{
  "num_hidden_layers": 8,
  "hidden_size": 256,
  "num_attention_heads": 4,
  "num_key_value_heads": 2,
  "head_dim": 128,
  "intermediate_size": 704,
  "vocab_size": 3546,
  "hidden_act": "swiglu",
  "norm": "rmsnorm",
  "norm_place": "pre",
  "norm_eps": 1e-05,
  "positions": "rope",
  "rope_theta": 2530.0,
  "rope_fraction": 1.0,
  "qk_norm": false,
  "attn_scale": 0.0884,
  "bias": "none",
  "tie_word_embeddings": false,
  "parallel_block": false,
  "init": "uniform",
  "init_std_qkv": 0.0375,
  "init_std_o": 0.00662,
  "init_std_up": 0.0375,
  "init_std_down": 0.00565,
  "optimizer": "adamw",
  "learning_rate": 0.00107,
  "beta1": 0.9,
  "beta2": 0.95,
  "weight_decay": 0.0,
  "lr_head": 0.0045,
  "warmup_steps": 370,
  "schedule": "cos",
  "final_lr_fraction": 0.0,
  "batch_tokens": 32768,
  "max_seq_len": 512,
  "doc_mask": false,
  "train_tokens": 249900000,
  "max_steps": 7627,
  "dataset": "wikipedia_en"
}
MLP neurons of a small language model. Each row is named by its layer, matrix (down: output weights) and neuron, and shows model dimensions 160-255. Each number is 500 + 40 x the weight over its row's rms, rounded and kept within 0 to 999. Numbers have three digits each. A neuron's up and down rows have the sign that makes its largest values positive.
A block is one neuron, or neurons of one layer that tend to fire together. After each block is what it responds to, as a language model described it from the Wikipedia text at the highest values.

L3.down7:516581459535496549520555473510452468509470468498469605485483405513498522438588521417534469506453441532508523496504451478541491513546475520519476498519502521537504496554514517554496571517474441522545513502515507563395470465459482449509488527469497481489446491465569542517532458457455526435
L3.down58:527527557485523541523573534479503486461464473566458469516514551547537407517457499428505514451523532515494530504495525512472483531591521485470487561500423473541566448483537520506559492562544412518458512480526534470511449538523472502515544478478524559525527490411477542439471506554504509532
L3.down75:454479482514533516466475481457551505583482467474503509445513529503458481501509460482474450489476539470527528505442516470537479488514466476468455519505493466523507516467520452474533466533436485480492510505455529484473481521516469492475520494511580510455523528471478496590468507460458584518
L3.down269:526483456603518446491500431506529425494459524467508537468440473448499546475468484494509559519481444472540505458506559524482552463511498473513492475475481494471436393531481520466552488505411500504505500546500402482499483479456445512512539443472505474506401508532527509483518602542519440553
L3.down280:520498506540480474498467456467510428436526500494544493453453479507507451515466496536561482481574530540488468552555451449497566509512489515535546487453460513501509479442464521490478549467451569504512509500499471580537439534505482481546591506591476517513463481499528584445521512537486493417
L3.down292:509510558569545388444503457524452396553491532548505486486410400517488438507489573546499611540485534531481492452513460483529508489502493559505543480491494496464557480544510466502515486539472531431517479534517483474531463466445523476556548500478501574470533496519509531529555542474496492440
L3.down402:494508439467539460570493502506476580567460469490461517551580520508456501483437552524359576556573556512505497545467513498491463503480530498444495468516490509583511494544435541551516471490530502503471456521557463567487462488478527558496518489509507504508473496506483474512533456513507499472
L3.down606:538530459486463506499491519538442479482462488567480533481528507481487506484488536539535499505392473522496535563562526509479531593522504505475543553427475486405484495505470553513395538508433526480539468572565510580579482494440539531497556444551538493469554434435547547533533506536492547442
Description: Opening == or === markers at the start of a line that begin a Wikipedia section heading, e.g. ==History==, ==Cast==, === In cancer ===; weaker on mid-word pieces inside titles and names.

L3.down68:466505509469511490529496488493526453480497533534491478437505550490515566533542445456543494518423436442534560563459557577454537488470483532560587448546527481547493474434460528505514442514457468497502558551484492490527528413505516541551462479488598477515548514534464512511515494470474446487
L3.down185:469510525499498425507533528501501424517521497490468493462445503468497483453501542510495468518529450549519477567490494496428525439494519499457526432520494464530520478454546523507563557520536469503494560473463478528495480409431506519518541481555546499428472496481543575515523521554508449526
L3.down253:487519465463558426522437487501521503504531554418570527547481472441605539469468395523512504527480495504528576540468470520461508521531434484514505445438512483478598487465522551477470566579537453443479462513438486461374533473422494504533552522445487546416466545477523539519495470484509419468
L3.down368:528523507514534516524513526510521543539471475558543465516549522498554530489519494516573513523522536457543425515495531496526512515442525546571495483468533485527490623421441531495512538484522509455507571465503502591543475469446479443568556534470459492472466526466482456499547476552485516476
L3.down422:562494470512425480512480498520500474509585502531469460513518561461442486439475418532486517551478463464527576473457487547514525479468424473523488473536488569531535509429528619513426454520466457428564451501450496496434557510454520487528522551522452519516510511502527502498523464520414492602
L3.down453:520522527515490494487466492543501522523486485586472500472519545542421431471485487475464568451495474509459420490457478505530445490519573505559509522529555510516562535620486511555478424507521580457540499507569516575482466508555543599509481486477483481475453549516477519485541515539561480515
L3.down479:490514479478560525514506508462506501515473490534491495480480465529509513535559424487500547534524531535445519545447500548488471491512462504527501540420457540523557503484498589477529521511434493500510498488540465585562459530477462533560491529507475474481514564509527460548484462585535544501
L3.down698:468465490469494542461539459535511491498593508510506474484408509510496532502491533529552467542521503498465541442513540467497552480510491527557561522486532420501480449517481508439452441499510512458533517431455496525538463506478485598545576520512452434480508527528493525601468451509568520433
Description: Middle or second-to-last digit inside numbers in tables, year ranges and dates, predicting the final digit, as in 19'8'7, 20'1'7, '1'7.

L2.down84:534538570467498538505461473508450523551517454503466532455470481503557531502529583528452571603502450530544466456552538506529470428427523472537476541535514469498526499492531546466517562540448499463515473515514489566538462591416434494528464484543457461559569562478576492454513509505468490549
Description: The "0" in 21st-century years split as 2-0-xx, right after the leading "2", in dates, ranges and tables, e.g. 2003, 2010–2011, 2024.

L5.down29:480476421520451496505519534569591495526528514509455498457509488424457526557450519553452540512450476458500504490493521450490541545529429471481574571508476507514499515472463510470499470522411490558418481471479466525544474477415472466515552461556553467531551490458517507510463524549483522474
L5.down134:501522528438559536464500499489429459470508524527489453470588486485475592456473498473493446507453480471475447489442456469454487467481590471532495532529486415524453536485492504544509511520523485504491489608554577541475462532451487438511529516545500412518516538484414508538535646499543492431
L5.down296:446521514459499536545482624419510465527461498601512498484522498437465513499551533397533500506508422485576474550544524471487453500520507518514473485499396435494495452462506470512538545532506438525464440631463515485539493509515501482555519418470550478567494483517460535507508507584506554440
L5.down331:497512567491531538503517486519444512520515535479462484411554484450467511497453488578490558454502489519579525498487502473540448487533496616477519523494486582495506487479536520531594482495496536506511518518510491552510466521487456496482448506574480457505501485529503510456453493456496584484
L5.down361:443511520508506579521523468531569554467474476493507464513494422392510576482502514530514488543513458578513502473498480470509451574469526526536467449491530516539533488483542463552476534473486469489579504461451474477494527575514565471548576418463492468529521517548517405462488532469429548504
L5.down516:461440528540499512449543507512509571473511463562567537512516503460448539495496446519417477468543528530505475513454514432499458485484437500523513509506427465476518499512428403521535442530485460509503541522407547473509480497475548505477549505461509455448505496481577473496582546531564547541
L5.down544:534494492490435515507501536435479470550527463529513446515540419461539507475504461527498512480520615503506547547480473505491567469542476508491474451472452467560517517467502516509538547492488457517457462561479549506468572527486444478508472448528566562482459514513506494483497512523465572518
L5.down646:400493465490524489473545533492543497490526490437465506493485582490507429580518495535551496469511452477525452548529544500436483458451414500539465432465504442464465455456572558471511436526533542566487476493448539430507556537483527516476513523473483463572505501499537582501477524523484473516
Description: Line breaks just before a new article title or section heading after infobox lists, and word-initial pieces after hyphens or parentheses (three-dimensional, 15-days, also).

L5.down49:565524525491525537455476459527467521442484464554417550430523480473556445432538466483479497461504495534492509460492516523563503569510553505540450508526518543492438450464476558499536504514548512485515479475495486485487519431547518492493519459531467503525475417526499523476520529565531506462
L5.down64:521478507584497522550432518543536493535490559531470561519481460477492492513497473509411482473441530500533496491471545543543509484541502483523469432505496522503505503474498542509469516493580453570513525522440412502540527489530469489514545439438455553501564491460529471508496515516479527516
L5.down176:558594476443519479479514504462500515471520472493540417548567539472485558523491447471578502571458530509471478492484549497537521462469486508372576508429463514507455478474492522517553523498470561505504509506499534498490482532520450514512528494527463505573420435492571556508526545533424541488
L5.down179:427446538517553533473537513515514550509501465513452501423544531484490543526519480562486435435516521452493568546485538465502531513507479547493509595474561517466460516485515494488396515511534456524541540516486477512507515456475446499472525419514529553420448480551518494482456447510476490528
L5.down281:555536524568461509534534492439461498462497446529464535477499421510484472437511501538533534568457556542451489552513449539457496453532472467519528488611548566534549522520575482504467506549552454476465498533556483458519461542569500454459533501476530527521509527470479486445467517499561588536
L5.down344:529542558452526497512475514527476504446445484487540509526497494443363523419572559481532486532418463448537531420501572532564475526455567490486471564466487494545554499492465422470491588514479459477480547491500483594556484566584488514558496470494451532517467489459566491509542503464537454517
L5.down410:509495508492560490528504503480491469553470454473523520452468455427524568496472466458577466465429503488543478453540437467504444504536503523513515559460501515471525462526490542509516483479461472484483513496499523433538531531439472472523492620450537551501467466480509515551497512585520516534
L5.down654:528498492477532468511504532481449497435486509569497491460486491529547448590512515564467423534498529537433466489526451496563494518503491439489511442491546470496491444472464456489570545526507519524449487539511516525476475509527572484599511581553473478498423405518498419482456497472513515564
Description: Line-initial hyphen bullets in infobox-style field lists (before Party:, Died:, Position:), plus prefix hyphens (co-, pre-) and mid-word or mid-number pieces (Bro-ok-es, fre-qu-ently).

L3.down50:481495433464452458517453454522530535504527449498515533489477505516466526558496482504477505504474582577499490519466490488506432498464509456467525452542449518460421521506467501514509531499435506519569474527503565474528429482585504535538489514501492523500451491501498547492497511415510527518
L3.down59:537567488506505492454528494566589483520503568488488470519479566540449448562527421559526474481444515519506519481530471546468474546563538463541567539579541580543565540527527519476376539556475438530435472510452498488541489460549517529540502475532477569510545499577525562444451470509472458482
L3.down164:484446494468486461459509519530477530543475562514513440485486508493547547446494405540490465468472548530478504488451536526445511555491572529580507423468513529486517507590571504524428488545460470409529498506461503485516486504497486535490463490460403492534504425543515437498474510423549558500
L3.down254:483544582523550575479496529529547512477468484456515521545504481444507413485449438460496552435496533463569537462497499571512508466490468526507524529464505516595458450502450572550481491472447540450501537491505557509496488544500490477526514477490492499494522548485475515527531497421455449468
L3.down264:436551522577536489528521531535491510522474533486492510549519530536533503460515519443488580537495562472510540459511512507497489492520488418490464555493465480439479430525521535518494533616576493548554495457507535452488437511459531503504510453502606453549547480474509469576466553512477500454
L3.down349:514484506593509547496500438478458480499565552530507551469480471469447444437407483470427451504542503432600437562530492501451442524462427439513505485413558531518443431460429481446517500445465432498473492516511513502481502508504482473438462493517514511512474476446515511530518561511447463506
L3.down533:477522452464554547492522442569478511519578520480483536454466464436497484533534462542454525455484526487550493488478480545523463484557551444510495459517507464522430545523523476492509483576464397518507545471477488483537561437538527461566495525525473455476500472484527481455450482548587519465
L3.down548:528585523507524488483502488513484503454465421457499551453511504473533516548510539486516597399497509500535487468511519576505478509507520454496442441459484497490449500501532530512528540481444509504502511541479500499504498510503513463485518483498549537526571474495540545558544527529481514532
Description: The last digit of four-digit years in dates, lists and tables, such as 181|2, 192|3 and 201|3, plus rare word-final pieces like had|ith.

L2.down418:500403480456564507499541452414491464501430490460468600533506459523523521532520575537520468485461421427517467540512548528519511460470497463531470511452390504489491501476493496403486446583451430448476477508458550498520482484504467534552537535502472527483497506484473573486446500506482527459
Description: Section-heading == markers after paragraphs or tables, decimal coordinates after "/", and +/- signs, plus first pieces of split words (reg, ren, inj).

L5.down32:468516463454504530518482490509511498520532475489456446511481526456529447533503438471520528504469553535572484483504505575453545497495497516477471470501456423536511560546496513536473512472521557483521544499420503474504529436432476490518521459479539511501460480484522463470461455494479534543
L5.down40:513481498561532453523460479546538489487459473494498507483594510459419506430500558479486471482538526509430583462480470519460531527483499396552523473552453518501557472457537558510512491503468514492461489458499500445577474511490551479484550473482549571510466457528546555520475489422489474507
L5.down252:507541581552519464469475542474521488553498552504500525497482464474578546512442558522498463507509548548509482535485502468577439553459497485492448475547496519498499469481490528503515457482478536510414471513525487499512458492493452482547451492528557476466501490545537478543532511491565462502
L5.down290:453555529498442466500536459470551488440525466451443424563443526480531448535528446482510492510475457502483489595441583481493489471526528511490591527452495496521507544638490484472480543532560436511528481495500507466462527547501491382586511521504450502472485525516524506560503462404548489536
L5.down426:528535480467469552503512486443483519446463503465499531530458490494529477522507404500468534547496448558431514493531475476450445489463556533534519515518461566481448450495454455469452511484492509507517546488455516449493517425494468561441453529507571486543539540481504452485497475490486493475
L5.down535:505511514437462579506584478495497495473526494537562528533507502598472439547493515475492565518532541464557484441544473505517464550507516488523551515444572505463421502562443505489509472531495487484500482511461571478501524535484517489521514510491538484540580531487421526513517457489555523495
L5.down614:485520452501476540505535544532455562494504501468522524521439525467464508563513486441512409513594384491594532481506551514551461506427458513501514473449504467489501497506508552479531430452495547487506529489523458493474452520439486436507516530467439475541551438539437553513538514572533572504
L5.down699:424451481483530495464506455520560511518484563432453494530521461487360453468506536514492501502481444539497451577521555527525476483551499539534476521446490485473471455576444464548490570490533507531521513532517495481497519566430569487541511498429498525493539480467522481489441466502477505456
Description: The token "in" as a preposition after a noun or verb (absorption in, study in) or as a word's opening piece (inability, inferior); sometimes to/on/for.

L2.down461:491465464454519465513516432409521543501546505501516497482566486535493542495527527534461571517519537538445447464556543492518474464479488549469515516464457563486470489513491495559534482593526553498514480501532442466523508443482509458470527442479490488467458452494489474534599546468465499509
Description: Digits after the first in multi-digit numbers, often just after a decimal point or comma, mostly in results tables: 95,28(7), 65.(7), 6.(2)2.

L2.down32:501514455497487476500461480462398467501453485449542455461531509538518497519493475524527499518446463511509556572561591482480475537540428494508477558445442486478497496526452456488462506511447566451505489505457485512531459448501580480570535408499543512468540459420529547539512540502501487509
Description: Fires on the == or === equals-sign markers of Wikipedia section headings, mostly the closing ones (== Career ==, === District 18 ===), sometimes the opening ones.

L2.down181:527436478512512472536467454469553471534520512562460523561518453528435527483476465536510470420431491489486447542526477479472545452505513556482487511519539583506508471467523505546469607621512532473561576488539493494543484470562494528524461527522526492528504458513550559490530489522499491495
Description: Words that open a new phrase after a noun or verb: mainly prepositions like in, through and around (grow closer in, published through), plus first digits of years and some question marks.

L5.down8:517523552449530540485525441470542519480501442444601427589446500507531485488505565514459497478412436440544483461457381559497491531497462524546444512550499491463451458488482473416503513460519409490467497460502511575480533455552490482471467405496506472417551470528449534562564511474497498512
L5.down96:498553572509553535495473438488535530530509466550507495472472485478535503517535513441482485480536499491475496474471463557569496469485530577527519520529486485434489533470492442550532464450449451494503538520466463529542526443590490490540504488560475439403560490516543509549568535449462549475
L5.down112:525517529499532437512504544526533477400520441559499466480488534494458486450515520462487549460470459467386498496472537463527450504469585484504533482541453529550550489532574511535538508448459499533520525559554405612494540518479467563475521572515456462458465475497482572557543490432500500501
L5.down419:527504472430466484522472525468438499507446493490542574569494515482568451485450525478456534522505537467534466509526507433531535502548468493510427473508491484504472433638480491536469431483473437480538528440528557478469476492528471483504522524469543444474455455539510516533546465522532515485
L5.down463:491545525506529458517453420545530543511505418498489462510511551531570420522579451501520465492483485550569503550539496415533485533532468505519488444499482490484366508457493530519469513507482471453538454536508473515433455496530545588477507591466489533525535509522575487497426399484510441480
L5.down531:490519445525467506461442479511503557547394487513495481467532399477444508525512515458451440501510569479551463571525545439527476536450492504512484400435490476528496490513514567532515513439444524534479520494427510561440478470576502531526477444466531492523538528453538494478532482421483414501
L5.down591:553456544467484488532489434490463443524513404522448446486447480460552537511504567483536511520555511524462494472484502499557496557469501488514468495543555481538468449536508464542470564450459503490486526498381473507390474531547496502520484569452572502475552552522470516529500471507496487468
L5.down683:551540541518493552525547496532477460490492462491520502438490476517540527497494536439555537527511585470473482509498512508501498491429543621445555522559465483507541507536502513548558495494515458466473479464465464563482489430479534535503514488538467517414541452501495519575562466451549478550
Description: Digits in the middle of comma-grouped numbers in tables and text, such as vote totals (565,708) and prize money; also coordinate digits and a few word-internal pieces.

L2.down253:504499475464507440566554519458501474497491549529490542523508520515511516543415492574461438506536461459447537532493421481458546475517490438511412581454459514533519433460553488530468585539521508500497488451496535500521526514435480464482579504417504479473595553460478513510462525513437562557
Description: Fires on periods and line breaks ending a sentence, often a paragraph's last one ("testosterone levels in men."), plus some digits and closing brackets.

L5.down117:536525485538551473473455472516546484483452503446441534467462494505480541520473455523466470480489481487512491537516466454512487537577491530455485477488452439498488506448478517489458517547485475522574540453568504464527513540510497510481558485534469549522516499458546506555366527473492494512
L5.down158:514453516527587517514481456435576469504484487467473464451573515469458535463478532597516515472525529477501534589559488479482463528431502529462518532482549428574526528547511475504505456483471483517448472465545505475416502478511540542510537502449495500544445458446500512453511445463533543529
L5.down169:465596458521514485483482485463481525493519484517459500493538532514551550526519406515495462514478522470556465498490454585494484480505493491417467522448472515498427448466489525494508506548459542485516466468539523476512503507441524500480501506495577505530422492440551507476373466530522506466
L5.down259:473507462488548548480522490568477518524544490493509538427533509478531496533510457453449467489496483465472543509471550609444450537501519561513527569567528505456445484454483525520502558505509574477447532464514502472472453523468450533480520515534561527488545506505525431524521512494449548490
L5.down394:508541463455497524543654485497470540483497511466538485542521416526467535538516486462425519558537507499483453507466473495509423544558440538454426488505526511481548520525503553494531528494483426435445512513562542539542446507578537447476451532514498481413455569458453502520573460511532522584
L5.down481:546501499504460525415535520454482529442522653519524475509431506471576491527495538474466566454475448532511527549541506511526484489495449547542459485510418485432545510578498576462516444532431446443492551458552468527516533500529516525496471502534444524422494484478456500577434519512442473469
L5.down514:477539558534497556465524484480539520502436561506562525483515532470541533497494511514546481489506552468545543471457527515505514537401529519446423495484464518507518459516472538563457488509498531464493476487479520502482498468552507347587441561467517525557436492572493535501490409514499541522
L5.down532:480533520508593462434529446546610558548549457491492421478510518471503557481483516510461441419431550483492453466452517513428534553457535454458466556494474496527519531512484456561547521426541485526548447556472457527514462458490512471435425511432550518511438532543464558523455455473464502482
Description: Tokens at the start of an article or section: the first "is" after a title subject (Tanaorhinus is, Lowden is), "According" after a heading, newlines after captions.

L3.down28:505534547536552494469481464571484475457466520448544476432496528433562464452438527486461545459419438474529499481516442514492416481498403520462567526437446463453442525519576567510542551507518537477525522532525530526462463537434494561510462537455485516441544503450564538559477517492481526563
L3.down79:472486456479512443519536475459537593536468533523511492544590499532514510471449473565484471470503490513524472484467560497474493473562444470473466463512449569532506472454468569539486506573556467518544487463492501455549477533482575510472497531492497564508471469515533458466418412501520470499
L3.down118:533511509532509525536519461503539456545515528436487540392483546432535472506468569478535483426489536549474452493492519558492563508440476464450548466452500490524520539469504481478475454548483492473470546478479478527534468521492509517520444563492503469498464432458447526507467515532470525481
L3.down286:510490436488469488523524456520438487476493496506547449389510507498467472462456493523392488519506485477492527552514495481526443437564491497597457492492522506454484484442512476533477496544552464476547467497447519554419522473535555431444433512479494523527567523551498469513460444503625526540
L3.down395:503475498562526495519468457495496583505566464546434479525453474599460460504495484552515520484461479546466491501459501544443543491432559448441528483563468602547540462466481569473503565511432494470439483534521550466534363502506583531554522528464505541495408523467544561490482515550573517476
L3.down427:488536479495426506517530583484477510484489490517501463535442480526547526498471540503543516492504411475490423451499545453501484580470446377521539420475459479453539491576418474547518532523517501512430457466495589506501509494489445516519550463466487466520540529514525511483525471448560477520
L3.down465:479483458467500527513523532495526486471560497495485523530405543487457488464509516543499416515513457583533514579507573499493454573534470484467503484487526466524532476526536513530486511495505431503518513511465503479537424539515559536504477477432509434496459529496517500388508445442514465540
L3.down523:504518488465520551428449494510522533528528449486459514508507548474555474539435487536533492433503476539543429467520469535500443467500493425494546479436488469473513508419483511517512539469551481535547493477534524473505532522520473479480502510555497527487531502513494515530452449464530505479
Description: Periods, semicolons and closing-parenthesis combos such as ). or ), that end sentences or parentheticals in expository prose, plus occasional modals like may and due.